Part of a small language model's weights.
Training: 945M tokens, 7009 steps.
MLP neurons of a small language model. Each row is named by its layer, matrix (gate and up: input weights; down: output weights) and neuron, and shows model dimensions 624-815. Each number is 128 + 24 x the weight over its row's rms, rounded and kept within 0 to 255. Numbers have three digits each. A neuron's up and down rows have the sign that makes its largest values positive.
After each neuron's rows, "fires on" lists the tokens most often at its 100 highest values on Wikipedia text that the model never trained on. A number after a token or word is its count.

L4.gate2188:093189156160127122097080122114141119113149098095128151136176147136111075103130122122127173140136121129125156147126136074128088102112146166146102143152129107103119139112116128105157112134103155147137104101138084121170175113074131146119098137129102137136184110144110110098106081103101141159154165143083129131121107128113087098113149161132110108099116096118123145106135120084143129135136117126114109122119128096141105131121118156140137142090149095101108156102082147103140136125139089105111086156103170162123125088147108140134126118133118088150117147142102140133139121121140119123
L4.up2188:172148147113140156097139119112122104123134091111118116115140137093113130156139120076094146144185132123126116064162077137130150105117099132121131153120102087132145133144094152171155129119097130166114131228157123122186100071143130145112162111154103153097130123120112154133114132132133132128146128108184150133155130094198122144106156152120106118126142120155112124110131125132136114147133127130097141151141139151132156144158134119110101123162121119110142102163164133158106124113129104141132096116147119148093124134121160110137137117166183115145125103135126126132142102172113143154
L4.down2188:122144161143154158123144152172140108132116121155151111129130137135140110125127120144096168160147168124173146070129161156118143111140136077082126102167121102136121162119148120103151156175136109129086106129131080124110100168112132122156081156156132129086161134097116169121145139121120169156144136127121132126111144152158114114119117127118152174136132101093125121099126089133102173129156122121103107156146123089151095156093141063155143092126179126122104088125152109108176173153109133124133125132110145097096156156094163124158157082103105118153143106130160128125114127157139152137
fires on: "ond" 25, "p" 9, "z" 8, "ch" 8, "f" 5

L4.gate3049:116135129111124134099110131143113118164125098091103138133129132096139158126139139094095101139074163110079126095157121150132164121167128124095117117110130120147112116126128147133130165141144091150152122164132144129144137111101184168126119134095104111112071072109115185080138127143124131167117140123176151120111109136102137146122151100137120125140131119104150111129186123099139106090145118160125092110146133155120106085148149157173088131104117169106097180166100125092134094103135136140115117151116090146132128138144068079193118140127172109154117106131139160101125094156138132137
L4.up3049:102131123159119106110130109115139141173094118140112137152131100138147167115133113125190146147123098112191120131137099071140134124108107102135125115149121170151163089125101109127097134139084107131129112073111136120124185113111119125139146130153125113097117144133129126098103124114134131139180144103076122129076116136132133110129108164165115099112145120136123131132110174166118133127126157115113097106125126128145162189141125114132135120176128171147155092137175094076130096137101151080109100123122151113118109142136141144113116116133128121116172155128158155101102148131089146112
L4.down3049:127154158100102148106153139105107103115141105107138108125126142144094138139136103188101097152104117131114092137139077131118140101155129154154112115163107150183132154117117138117143096116171115109116137126102135130150138155137123136141159105156143116154134119028107145184120141120080133114123116137135126139131106142122123147119153108125109177118124100116196129090156118138092126144143143124140103166080114108154101110099162133121161102073108124082147130114127167102117101136129131153112148137127167145174140136158095114139133145069122114113169153122082124112130116127140143130
fires on: "am" 15, "on" 14, " once" 7, "om" 5, "itionally" 5, " also" 5

L4.gate482:141113127143146159108146138118112076127111104123165105112163102125151171077130135151175161143136132098137123153146124127087136120149130136153079176139124161163181169160180132120119114172117106132123128118121096113118157111128156125123139114119088117111083115125137133097131094118166126070191123147150122109098113132133096130133140109147116063132127124105132115123138121135096127137143122142111137135127125163128147102168156131134140116104129121117091150170126152117141129124109145171103124121123106137087079171128121106060143172139133159131182137107126179118152112172111130150
L4.up482:105114156136109117122125128110104138147139138093169127190129123136134114098146136167135156106132177128139103128151167110135114069103135127199125125119142135157169137101103166111114108123170099114099100151139170129147065109165142178132114136080083119088127089147143148131126128109086082106117164088146090100137117073113115151101117135107138107109119154106110124171075098134154152101139113158146122109136168130118150168159140165156101174163168164150155106114176122122130166161124149098141115077118093117118092161121190137132118137064112140120134138150104115144190147155120114127
L4.down482:170139128126113103140131117094080182123132110123126141149111141150158120172135096104128125113137161116135130096138166157138124118143100186169123081127093077135148107151145143112122131130121123120119161139116151114125139085114116109160146158108152111182133083132174135137151141094101118086135169116142130149089110148136152123116131147069126117115110120111111121097094129128126147096125118156112114124163155113137133143106108138164110133129143134095106127154180100153149122133109133166151121109075107079150167125139143132148107133090129097149103123106115119141105121149120126143
fires on: " " 54

L4.gate81:121142112140141111135084097074119119124128144106157111122141090123136124128110057131157152125165136135182112178115112076159104112120138135137087126083131136145192145123116120136102114142110139144115162162121164107102118161171133133074095132132152171156131126122127141126136101122137111087083173157118118148118167125140123077122132153112118124134095154116137162136134161125169101125145116121123099107086075137141173084078073157114142142161106150130154116115119139102126132089168125124124125151162116137116097131089120123127122100143162126175115132145134107128130090088150152151
L4.up81:124164149122130115096144144153111109137105114176131166127124125131108140168127140134097110144153098100184135095131083103143098104139126096143122187101137163173127144111156155159115105121097146133117127088149116127128133086103090112094123139107156153132116082116104099111085141093168118111110176131131150157121146136113124113109158126161147153119178102163134116133143150101107144127207131120123086127074108109145176114124128113127141124135064170115129149116078148113129156117153091124107096129148140152129129135145098116149091108107126134100114125173140089124160147154088160138
L4.down81:108156163119118142161156114128115117157171168123141080125153152098145097102130101134113143156114143170102096205104162132127139133140153167123130068163109108197138148129102125146165099140106156118115150106112157131101103113130195149156118149117125124141140112150175118061112086150129140088100125140125170126081125127124123121141125098160140099129077129116093139146122116164148096112125140121131154121100130111152170154103138110124124137145110130132104113124113137104132108094187142152109143135141114132096107128116108135097100133176111078125135104133112123181113099081139140124
fires on: "O" 15, " name" 14, "o" 9, "p" 6, " title" 5, " term" 5

L4.gate2185:117116126110131101148159121089164122128108173084109123134130128092143142142100176093114142140121159078165128130192108108121098099131124107147110154132123111109103105107121109132137144163157096128144114119136143101121129196111127113088110142162137140152128115155157131079091117093112105139092165136096144151131095143084149095143135123114148161155107133154132104131097132139087081124123126111132114101104152098116138149160138108144150132118127120143119167143142080183132118126136136122089145129094118144134095149089129131143117139124126138095077087110184090097102162137096118152
L4.up2185:150139088174130113127107097087151114152132172140157095121156156127127138145138127108143123088145130131187119159128125159081124160090123127129120145139135123120111161121125101104172130138129156157138091135141125125103155103108140176122097149136131158166148181126110139143110191194150188122132144082170143186104101139156080136103147157105159117154137175109104130107121110136096119172093091129055144105117100161118142162105122188101122138118175190102134160112101141167122140120148111131115108109144123102147138165125129135122168143127142157124143136133149107156136149150148088172
L4.down2185:142089129122092116174118103138102157104076161153162134122108117115161190148166080110151156113151115139143109152072122128083108102111110134165125147113130126115097120088130155173138159120146125140101138123126118157147158118109137135158138177138126128132136150121143128133133113120176140108148102145130133169088146124140165100084138099112182102089125122127133111085079097146097157158135133119123127144128169117155161117132109114149064157152116176077144091143149145119091121144091163121158134102138107147145100148121155121167089162143131163134134106123144142120122134188169074130
fires on: "th" 20, "-" 19, "==" 13, " H" 12, " |" 8

L4.gate1185:136131111185140135132186118163162144100113112158145144107093090105152128146095134132164104145112141153105132122064163157119133134176174141147195141115140148150155128119101147167150122096144125120144148110081132142105103111091129125124118148136090095122128113202102144131104101135122128127123105116155141116131111149149089119135144073114143139133060112129137138114151142155125118075141112103186143171096075082134153130129117134084128141122133127084149135157109114108150083144129149152151128133121113098134151131095103094152138122103120140160180112124153142148128106157125093122
L4.up1185:161130159076117156111164135115161152126143166140165105095114122109156106118096118124142137132144117170079092121117127144153147108163121109119139162176132147107110154136140130143131114120113088122161130152110122101136131162110089151131134169079107134148105087123100115138156119156167118136120093089149127086151163132126055106145103121144153111123107132116166119151154084092085116091107136116123132103100163120067128137167134120140125152127082153141143092115131164151097135108146129151119103105096119110139090122116127083125178095147090119126145077125153137123169181113135130088
L4.down1185:136124094155114121153098146141147119116133091130119106115115125129128138125164114154152118163148131091138125092141120178128145128163103150111166138113131172134093128129157144090142106123131056133143143126101102150140119145125134152136133142106130104089088123142098158140147120149132128137099108149154155146139106174113093104157114142115162090060109101132128133156147090176145129144146094151097116106110183099088143152136127089114164134121150122110171136128122131130122147165100117098121134117089102135141158164129101143141119122129109130129149131107133131136136103159130184141
fires on: " " 68, " |" 8

L4.gate3368:078124160106159139117181104131098142136101133118092121120141124143143131070129117132178091143116145128107134158137143105135144133124118131119131131111167154117119084112150088132115135123144155085123150127093135074141165133169120139126106133176121161167139124141136087116110123116120160112150125153155128140100099092109159141121124151129106112120145122138121170129170126109128154115150140110100121135132125124071141099146117182125173130116168080143118146135106146103167101145125095121129102118094100126157120130112118083159131155047126092174166161123103159136128098134130110162
L4.up3368:150147152133160149082148092103089105113126166133111131114096124159135123142157153118173066171144115156100133112105138155125137140129123120146111125165121188153128180156136145134132159133124148121160157112115140123089142126113122144076109133127096135140116103120181112154157106147134134114119117110119148079141103113152073147121143130134115147172156128109157094150139118128126164071129125140171139137159116130149165162147146140141103123120145116133139092161128138109124129125113105152114133137143112151136133145158138103081107109098114115106117127146128125122112133138121119102
L4.down3368:134163112152127103110136093204112163097150128147125162115093109132100128184138142112101113155111135131116143076112154138116087145123139128096133115131084098113124199090134165146129114150118118117122172113159137143129147101166125153146132105100136110113144108151161139124147106117128147107121139118146108074119164145132128111125111116157119148146109121130137096121169098182075099120139110130177142134115134101103106156158099082114145157087180132098161103137151153132125122167110126176119125137157084175129171148106153121138136099113113102141169146104110134128130136113113136115
fires on: " of" 54, " among" 6, " |" 4

L4.gate388:143116117126143146095115157089105109128088156130146146090123117117144129120092082106117183136119125117160104137151131139126123142180083118139151135089134143118109171152181121105152118178168135122134126133102078124117158176137128122097146096138103120115147101147110112098112103152120108114129147148100115142152079163098196143161154114121111158099122163164112117155129128182127088138147142129136126141116143150146132163131185145085128138138140168135129157189132131118085106117151084129072110186144092134113103133152118108139113123129131135176115153143167127098141074104163091144
L4.up388:138130136128127140143144139153195146128076105143115172072107143159138136129123105155145142121113117179139127175150128101160119161100097123129172125119155139138141115093074157126141163126137132147136142109120105103125125143120087122088097141128115105110059129161142117055122141166128115094161121174119162093129131117189148071130115156119127144119122120159091106117144069106168154145128094115153097143155073108155130127110062134119159086126117114129138132117102128140136108140171103147083150165163101098151084135131153121116135112104145123105144116136093117123139125111141140106
L4.down388:134133118143158073095129045098157157157147130123078110112114120109127148164138136122112122119098131168132122128134134115139138142106099135143138128112123129137125087145118116133173162089063067111127099105128170108143163140093155100108138149156160121132078144126143122069149147145159122130143131128137135104131149114128111082099156130112135162098160126120145124105102112145185130147130107149109128106176141137119115104138096122141114106154141145136152116137093148173181089087112145085090117134151098138122125099119128150119124130124127125098147128153130126114153120156144137158
fires on: "es" 20, "us" 16, "ts" 12, "ets" 5, "lim" 4

L4.gate3139:151072127156147140157136138165128127114132133127119136186130143110106130102117123123115069137069134118155066131145136117078100122139077136129127124116145144133120111127128115169110164149105119105176131089081088137136108117086126115123082096101130181129115127118131143093070117194099130186104145125165105125121149141108129124156152121107126138081140173138117150118111121152135134098111073153147144131129113128141113132130134143129125148121114149137087155169159106175115100105127109111126149141120141129120121116116106112146092139114154109147116116156159143118130123126131119105
L4.up3139:124151105107139154096135153115144148085109114106099082119112148124184107170113194122142152090121094138104124088117152092121132136113141116165130129118141093117130129116133117158112116147157100140122111172150114171148105155113121142102148174146113154120130135099100145146143094104148130128134090172159116146098152128159161194120126185112152125140173117126116096149147143077137154132172144171159102116175114158149072128107124115144155119116134099132133156099090125141148100109108147110172122145148131099163142140118123125100117130138135151091132191096129184162155159109114147137
L4.down3139:116114123144134144129130156118097082115138117120145140123152160108125104096143143142178147116121179146126124123125127084176137088145085132135148124091130128116108107117105154133076139114110150120134140136089147145122124127116117104072148141166126170154122156148089080139159115105140132135144094092141140150109152072125130111127085179144146148179130158090117136123104123117155116174155142142131120118108126152133095116116147125120114165123110182086108131150108098158165117112114135155150122120151167143140150124117113154151108147078133146138163143080159151091135136093088157097
fires on: " " 44, "or" 7, " land" 5, " of" 4

L4.gate3144:125134063114124146133151123139114108115147145124135166142095149146134149132148137159156126135137136156126178130131125130113108137130108099163137137127124117157134173140132096139085155105088126127136117148147093120111135149134119146158124155109106096097101172132165171166146115133134127144152077116133107094138107202122134126156127181158154122118144117111158129095160113097146096125121125125057184134106121111124130163145140119062145110131139139159125104156139133147150128146109093108096104130115116101113191118150161134121100108191112112144148120137132101084130121104124145128
L4.up3144:084185092105152157128142142119121141159096146152117161155149116089167133114133114125167153120110137114124140139108117118143184140150127160082103092115164123097081120084130113086127116123127128108146129107132145142142126138161131149139127124118131116121133096175179133137106140112133133129122109138133170119152145138136130139123095141100132122186173140084123118094148098091116128113144152142100133185098127083161099172145122086122117161145114129140089113132107112106135109127121124091105122118178113095134132123108157162074122141141184183133159139152111083138101146158088122132
L4.down3144:129136100131172173133115185136141156103141107123130157167107125106152082147147113126153138150123120102189116097153149105130190118129093129121116089107147119167134125106123142109139110128134147156100082129169118149175137069147219126122165110116139077129178141120133106102164163076120128173090156113138122139158134107101138105121118130134112103105133175142112140137121134112099082126114117131145143136136126156155115161166145147164116108134115120111093130138075134112125112171129121150169144099146119137181124120142123127148153207178123133150165145156105104167086118113125118113
fires on: " Y" 16, " New" 11, " Township" 11, "Y" 5, " his" 5, "ch" 5

L4.gate2452:115153107112120119121152123109135140134117131149122126121169133136100129073119099132096122173134119153120080106145125172166112159172124145128092063129096118101140174138100146129099139063154110102126153140124087140115122102123155110183144100096129138139164132135110134073109143112161107146149094127115122143127149143083137102145173156162125100129089167172098131108131153082144132104097120126141156157120138127134125119141123127115124177139159123090091168104135141107090138108140108133104156102144117129129130166144126137131139141142141147118114103096143107173116144101095099145
L4.up2452:134123110133093125143103148125142131109145134149149135112132136149111110122111106152065151132142107145181118096161149129113116137128092109087147135122125148126070136104150149102118088167131127115139115106143137123177129129110132123089147144142116111134158127110088133142131126100088114134102124104132127089125096129140147160111154145158137153115146145104156117112157070119160147130141093118151151159128124091168107113123166118150124158153143127139123123095146108137136124168137103133117107164085147121106103138094137150131111172132111071127108129079120155105120103121153118149
L4.down2452:152129120099128126110107074115156148137103147126131116126110119156082108171133106122123154152130086153140094083103152127152140162104129084137141117136100156085111118123096093130136112134160113146128113088124110130129136127121146139076096118152119105100099090125094121129109115129119126114165165152127123089140104069124135101111175151116126133112155126161117165132138119149133129114149118108087154143115097129149131126114126123090147098153159079146176155126119164090145144081102112134158131119072132185105155156120144160127160136168180135103157166119129131113160121092112117136
fires on: "in" 28, " rul" 9, " Win" 8, "ic" 7

L4.gate2586:142121131176133130156135116135137134134107117104124160090136094104145121101137166100133134122154063133089112111182115124112125103117134153118109175118128070125164131124142110137121104114101130105166097154110157117169139161191138144140122093116114115133111106081136147101137160132138104095151160110133127127145157153121107144132142077136141152088117130133112132118132178147161129114172130132119171100148149115114137121129134138119146101099187100126160112190128169123155162165112099175141132131151116163166142197113107092137151126124145135122139132132164132135139117128146126111
L4.up2586:125115136134139121197137174137113097095099130133103103127132142138142127104137124096131165120154081112075133118169090137136157146099132117138105133143131096120137092140134074126134099091082136097110098153141101139149136129168091144127136094106133107127146148120111116152138126152146131101154154142161120142151151115105142161102116064126183149102141125085087088128144138143134096139169109152127162120149169173139092139163095140113143143140151130125156112180155126143160160103130106128128145152126132141156108167083127094099165105135135163106134130127159120154105128132142138118
L4.down2586:109115167117122125157121170084133102090140138116092113102108141142170130125144123113138096123100136124113126106130157139150150139098172124148111127140178125103140100132095113107165136110091165142098124118150138147135126110125114137141152117120161110091107124156105133158143132155150151115132152128165151109121133164139133155132137070115144151110150101098130103144129149165143167139146119173134128152136146117151124171139117101093173153111117119135129127120163110161163137103122148088147160095106170123133128135130128076123137119146109144110146099103127117132088147148148147123
fires on: "h" 22, " Oh" 13, " went" 9, " Ah" 7, "um" 6

L4.gate2404:125143104129158129125151168128118112111102135157124154131131115121132140094130131128128143115155136093191122151179155109106147116144129120157135132192113134140132131143125101133125132119145142135164076146137157147147102122099094126107163132109146134120077140116122169108096130091138076129127155119165144119117140127164077168117128079144155111124127126158157088166119141131162113102130165096160111121113128142125130094091119127085109160110100137155087132130100144140141099142150194135112109135075135130109112137123113161131085114106147128125146142153145136100147106114147155162
L4.up2404:158149135143147149121125119166133118149112130117141162101129132139117096132146166102137154101124137088134148084156117097150133130119100124110138119141150115140114111133130137125126137129084094121117142127107086175106157113168122170125134084093124123122139141127157119089084153093142113104065158099105110133128102117144116124136121088163135122124140137122141122118132116167120136117152159098149164137163117094153111101075124171141165132121132146154127164146109126133153153092086128121085139137104075093073157158164136124108106113106120130097181151117126144123091186106120126109
L4.down2404:121118100134114180111082135143141090122096105129128157115154136094131124105104175123131107158155144112109128139112155101143202141166122134107152125134134096157164081113096117124159121128109132106133096107132153143164068130101128140113162143096147141107119131104125172165142163122132074129098135111216144148136133086169134129146138110101147106129127116142092149143131141134141151119084125169119109152108094136156146090114095105096159157124169127105144143135146134184167152115131130131101162131083151137095160150173083152092116163141114124162124130142098133072134192088132135116
fires on: " first" 35, "ly" 10, " originally" 10, " initially" 10, " formerly" 6, " previously" 4

L4.gate1399:142101108115137085111155122071102121123130117119151128133155116145136119137094145142119131104174138149136152168078122083102151130140138114158123176093139142132106100188172090177150123119163164096114109123103111135123119121156119155124098095147146113166137140100143121113138111116129118124156163138103101145097102106088104089102111107148096107129121128143134134083135153109126126127167110129154146136075100126124160116139138153135134150153085129117149111156126091132111159124104159152126130152152106121103156136140108145146145170079133119128135124149168157090157143110155188173
L4.up1399:114146104148119188142180086146151154147173111112114131143134097163166118111120165153101136138102127103094146114117091137137123106111119126142102129122134149113082144134078147116157068118105136132135126105134151113151152100087162154133135157111123120159109163119139103146124120141155120100113137125147134123144121137118173126120099110121105142144140081118149138120105138153120194162127133071113160136123117086129104116095096118129163091115096128151118160158109139144084138136107102100168148100140116144128099069124162116163195159136123122088133091155084170183093108134128094152
L4.down1399:135130113094130115092160118148154130138159167151112126097121124131146119104140193127114120110121147158106133125146133168121102137162110135116107123138137139143130137087073138112130121152142128102162140124133151115132149122121124150128147132108129140140118167138146152145108108155122137108138118155182105120113123135136178159128146156098130139143133162089141114146110130118120113150102139149139114122158112117111163122108117101160122122095128140146101120146112135164138172082115142146126118170129128103122109088154115071138160138122075122076128120132130097121134100080109136141
fires on: " of" 39, "ve" 8, "out" 5, "ternal" 5, " al" 4, " part" 4

L4.gate668:141104143116131123100152093116131129145069100107142119120131124128146123104129150108160123175120143111132124144141140080139137150111145093170116123068148153096088089106136101104132153150100085137147137143106131091140141178131134149153129163148136148145122093145166116143129147124114127134154159101118102169105097132127104105099127079123142138149068135097127146103102113127101166137132130099131139165139119112135129072095082132120145111098094139109138142119088157118154131156134147125119129123083105094104090105135130098154162131074103125112129104122154131154143144123107155109
L4.up668:148099094145156128074118161108129148096131139154132124103162128111178140111105108120120151174133096133124071122099126153084113118134109107102108170125123130130108106096137137111141094120119128118131134108129111128127101148136145133143096151177132113139104112137148137131142118121135112114134088123121113138178152142128076138111146127154119112157137128123134127180091116103113110103136103115127145089106160185137107141110141175133150121084099125111138123133120143091115092130133125149073111131116103094172123169141141137133102101169136105122102128103100106138136145122129129087
L4.down668:159118131114094081116130092098127116121112097132131127157145129147132132141136077122107155169133100125141106122144138107133101145132172170122132134055084174084143142118114120166109141137080083122101112183156119097125089184136148130147111145118127155155168141122156103127125143130124120141164114130109074138130123122145094087099102126133150114119141146104148167131117075127132136144154129140109143116112159141087179123148102153130151149141131129117137106103156132155126189142149152093160099120134103136165125139138097146135136153123113132126076125127140134135121112097107140114
fires on: " on" 26, " On" 16, "On" 7, "day" 4

L4.gate2162:149134123113107127140090140108146130152171100135113164102185101182133122119111102122140126102082138115089130124160128148106129119149152158150164119118097114076156125130135115101147128121142157120118099102155139135160112133198129150138142123123154099097126106126143145116168107134114106142123117120129155142126138116123095125154121179185173123156162103153121090108135169115116128159123154128113115126132127104145115093138104109108171112185131098116121161120147117103116085168142112085111170147164091129148159146110120129091114162108129143158132170176141108129139168146103087126
L4.up2162:127125100131100159143149078110136100100116107125126126133118140119167117118129102124158110158146145119171124131175132121160120127114122162146110137113118132100126117152127119149143131129165098158171173110126135125126128157162114146135118126132123127096118162131174110125127091173141163165130097113104132132104124112159136139132137124144127113090100156157117115143137105140101109157153096104105171118129155119112136143141132096141135111120140159102127110122112129131152101129105122154097100147148097115086138166144143156149111096157136139155109129113135110095133156140159096088
L4.down2162:126079125076133113140127150097112095153089104128136149107103165114096144103113122135130141084093131181148133132078152117137099151144125087167153128125149156129133152108147155136145147107167146121138085076123109139107156099152109131083116106137126117110116135126116148122157145111107142116105131152122174106111148115121132163139093133145160105093117138121147123096127119159102110135127137105092113138115077096175141115132136160108144159126103116084162141168135117123131104138094110127106162138170169132168111139104125151113138093087135131111150083128106092121169120112118110166
fires on: "-" 19, "0" 10, "ab" 9, "ro" 5, "oc" 4, ")\n\n" 4

L4.gate2486:153150112086139107063110163164140098147124126130097115118192094118154160129107165095126121198097130122129124117113149120121103111136173132153161112095126136096121149118122131098174132097164123080098112124115097138145143130120128091161117098122150145149128131134156137126147184114153140162109125156112105121125169131163091191137137118170127135129167119105122132105147126126082105062091070121135134139090159141122146130119114149141155134111171178103134117173137098128125133123172127155140113108109096141124145133127093116120127128124085114148119140117142092108115149148129108134
L4.up2486:117164130098087151124167115117106104138190104093101107145129096122171158102118149121141137174118108051151108105158107141079112092072110101136147121131121145125141144146165139141108130171113107103123179145143125107133148131162087112155102147101148142130145140162103118092110139123124115107135157136104111167105113109115131128136150105134117120129133128122120105096125138138087125101133135112080137125113111145122131147144160131088098150093138132111121128125126136134122150097120150154128092133103101113145149128152149163139127159109168109107151102115143119162074108100166129127
L4.down2486:098093133111101158094116141115147083123118141097123151129152105107173137092155103168174139089149163117167114097095144114114117162141121115172110112139153113115112089141121129114150111095184106139154108105113110117111163133134137090109091101086116181095076078128147134114151158139185142092128123136158136137142110117142163127155117153115101089137112100155160120103142122143128134101077134137152124118175153112148137122116133095134129077112147127113153106120138134088156133131106141130141048135089164127106157121107116137084181117118160119116114139148149135115141171159121127172
fires on: " O" 34, "k" 9, "ine" 7, "im" 4, "ance" 4

L4.gate1154:139122132114135149117153119159135128160106128118120115115142127129119168120129156058169145113112140180123165169158125141087122151101138144144157095140131146170175181118151138155109082111133141083143140153137136105129105112137183102165127147087116139097153145122106134118141148159122147116127131120128098135129128083121153137083150098136123084128129129122135129144143106101189149114114128127136129119142121140087175167162132121070149133082141121098103124073157124155134109158120125109165115147122151107140147104121148081137102112167137129074143129107154101108117117174131081180
L4.up1154:150157160101182107106118132134153090127160121106106120164105098108182106119111098152168097152123145120117121131127166092134114129128198076135190092132150138143125092096154133130136105125080151147111137132133119137128135104106087143120120078110122107159134087152096143142138141130124138135143099143065129084125109122120120114153142102167133141105145112115076152114146115124148135099159136122193084129143138128096086158090098113109124096128138099145152103121183107137134133150139127143143140102107142163165127121151140094085150148117122110117148123160101091058096152129104139157
L4.down1154:152150099172155092130193138126118071099132108107142140087134125099123092114138127151129187100134117117130130099115124132140140144126141072142156151091110155146136104137121116115146095122115087141140164174132136155152090147116102151152143089128133124133142082169178111129134148188201113153155123125145139108175133090112141131158114119163123189114104141122111136134133082114110125126171170113144119119129139139133128151145124156176099111138128120131155109118142128107099144059117126117096125176133110164128161160132097106147143113100131146134149121141135097120108155099143155174
fires on: " " 30, " do" 15, " did" 7, " does" 6, " returned" 4

L4.gate290:111177089109147160163146133092134119132078149077095111116152159107113142062110154116177111112137128145152160141122149131130156118101131128120104117121159095133136154110105103114118154166122134117138111108136125121119119091091143176137136152145161158128166120151172106085119112139140169167195107124159145154128146080093120147148133134130101089121137098128135102113142125181164123127092180099125122157118071124080154165129126126172119070129064114101113130124108150133086087137101106115098120126089096097169149170087108148128179152110132158141151079150122139095124119132148115134
L4.up290:110139134142114156123109145099176115126121106114103100100145155078100132119132142177121117141129112106145145115187104144141196095115162161147113128160132167126138131115145146165158132136120188119105125128151155135135080130155126130147058139134168123116146086126116122128137120139172089135131120115121129142125114098147108109156101184150087165156121137157118075124063107162107125153147103131171090145124117134132123132102143101167135106135127108119115123142117112127110146138099135077098119150129129138178104127142130130127133156136090147126170131129095124113139148107141128136
L4.down290:130122114134088130126087121140131112112157115106149110136181111152117156137132176156086157168156139122130098149131144160115150140134118157089173141135118117098184150091094171157125138086155124121159140179123155141081123124146112200152130131150131085176111129141167132088105112123135141131126158111121124141138151094143158144089118131139079130117104101140141112116140117079152084114131145070141111168145160112091126118132107084155132108127104108160111081153192117178114132138089164141136144121107120130105113133124107122127154110148166102098126133140140073133153162160149115115
fires on: " " 35, "k" 9, " Dec" 6, "ent" 5, ":" 4

L4.gate1388:087124107170101119155156118139166135123110122066139149150109085141120158123132151105143119149124144146120167125141093083098108139104153104154180105150102126120207116144145155140124134157137175117165097100147107095123077147124117140114151136159141107156103153146122140125120124149143115093135145134108101081109149144160154179141149167124118115113159130091150163143140164110156169111149099151088123124112166089072155119052094141128134167094147128148147163101101117180114146154125131131083157122068136110127152107159153118129143141122146144077128125100153109106119117108131137108
L4.up1388:149102151109091148106121141135139086147135094108149103156116111082106104158143147105085136117123143144100147132146141141143149085163166126118148145163141108168125149173120191126143156120178156125158130139117162175081116124127142108140126145140135109128140130171128135073155108129151120101158180118124121161139131113134097115138113076151124107145130124154073086074112149179074137096134136117095120135127145137098128149120113175107165124143115141090112154118127142126118140196166112131148145162122158122122141119174110093158110105098115157110109136095117144150129106109094135097
L4.down1388:093140141163126093092127110153098110129156125123110106149123145129119108201139130111127130131089138117118153159128127140177144125135154166088129130196175135146151135119104138113132119091169143128127130135109153131093165131147138136161121174150135111105122109124119125144148120110174117135131157133142153144068124152159113113162134101107134143169103114098084132111154096137071153108137136117088100111141162126141156097124138144122119120144186127106136120093119108105086146142101150123111128129118140131101129169157137117115106154121155092103167153148158140142123166119114141136
fires on: " first" 19, "ly" 18, " only" 7, "ir" 5, " initially" 5, " just" 5

L4.gate2182:128127106124121121086102104139153125156103164167114119119137142118098135111118109143161179166090090179144110137131110140107127124141157163135154127122138123211131157106135132117101131109148111142129141120142123127126101077141124126122091092116104118143136144152086148128100115136136135126168083098139112110137170151178098146139137123121158102149137106135112104106167126149140163132099154142140110123065133085101124119135063160132138110117177140147089149045107135112127153140132161159127120111155094137117104173091140146156142094134114161122121172086140111115121142136135112091
L4.up2182:169098113149145128118070096117145133140135128145122123153114128136104152156098105151133142111125099147146093153114142141150115108136118079122135108114128087144120097127092119101098120134172106114177120146114110083164160160127100131112095136145121135107099102139116162152107123166113100142128124153142100093120132148086114135140117145149139138126152156164181142129122166153141151099144080097146115122118079158129105111144118138132139101137110131154133124145118114159157155127084069104123108132115184142106157098113142089119120099136109108168141104115142163124107106111158116141
L4.down2182:137134120139134092101108146131155125146103138164172110083146153128124103120160137151143179151171174132132150103125135093139110112112153168141150157146108120158116154165157157104139149112088164129107144142132121113080106133134121156148140133094112119105115121107123094113109141118151099102160128129120126122179124122144095119119099129142122139151111127099119107134089160098135130172111155120107110122093141090155130130120105117118137079108138111136148086145130113107148096097159076125166107107196096142142106166100115121125104102165144093116134123106113141145137090130080150103
fires on: "b" 16, "\n\n" 16, "2" 9, "9" 7, "4" 7, "8" 5

L4.gate475:122135097120126169117137147144105135118109116100123158133149161132154094136098105109119145106122136116115133120129090177181097107125141169117139128155102126148102130143145144166128126132150132077154121079125144146118152132106149103148163127142124132141177171103159105110086141160165157132149084115118121117075127142104099111162115156121149093112117135133138152153146128117180103140149118156142103103131145113116141127139152122120120095171129116117084167137146148119157091135140150114120150135129136126100110139059114109090147150112118147154130129157121125104116155103139100151
L4.up475:136151088144118128170131163143102074141176093119123133149109106078119113062149132117113101119124096169170117060121117183131155123142111142129173166087130128135137105132143109135112113125078120159142113148141119125108118185160123115144114126141147152138122091148130159113120107102097165180168165114118137156140121107111139123104089098129122077070074122132083117128122122139123103143096133126168126133146148123088103171139161142110123127094163148145145127126113100150097120158163113129153085157160158090093154146115102127135138142133094161162120138117100155144136160103117115142
L4.down475:143152091160084150135155147101117134131159161119082109150152101122139110124154101121141150133126139118118103117078152117124122135158105190129146129163150084122144095070141121142130132133123164123127128154136123136098117148127125096147107142147159116103126160130127140163118130140155153112158147165111146152137148115079114121154182121178110129145172131121102154098135151092188091107108142157117161146159145114136131130136092119117089109151126112121120125106135131154132101110115121212145144137165143146089113145148137130118117114131111148102159119138103131096121126131143159124
fires on: "i" 17, "0" 9, "in" 8, " Vi" 8, "u" 7, "ic" 6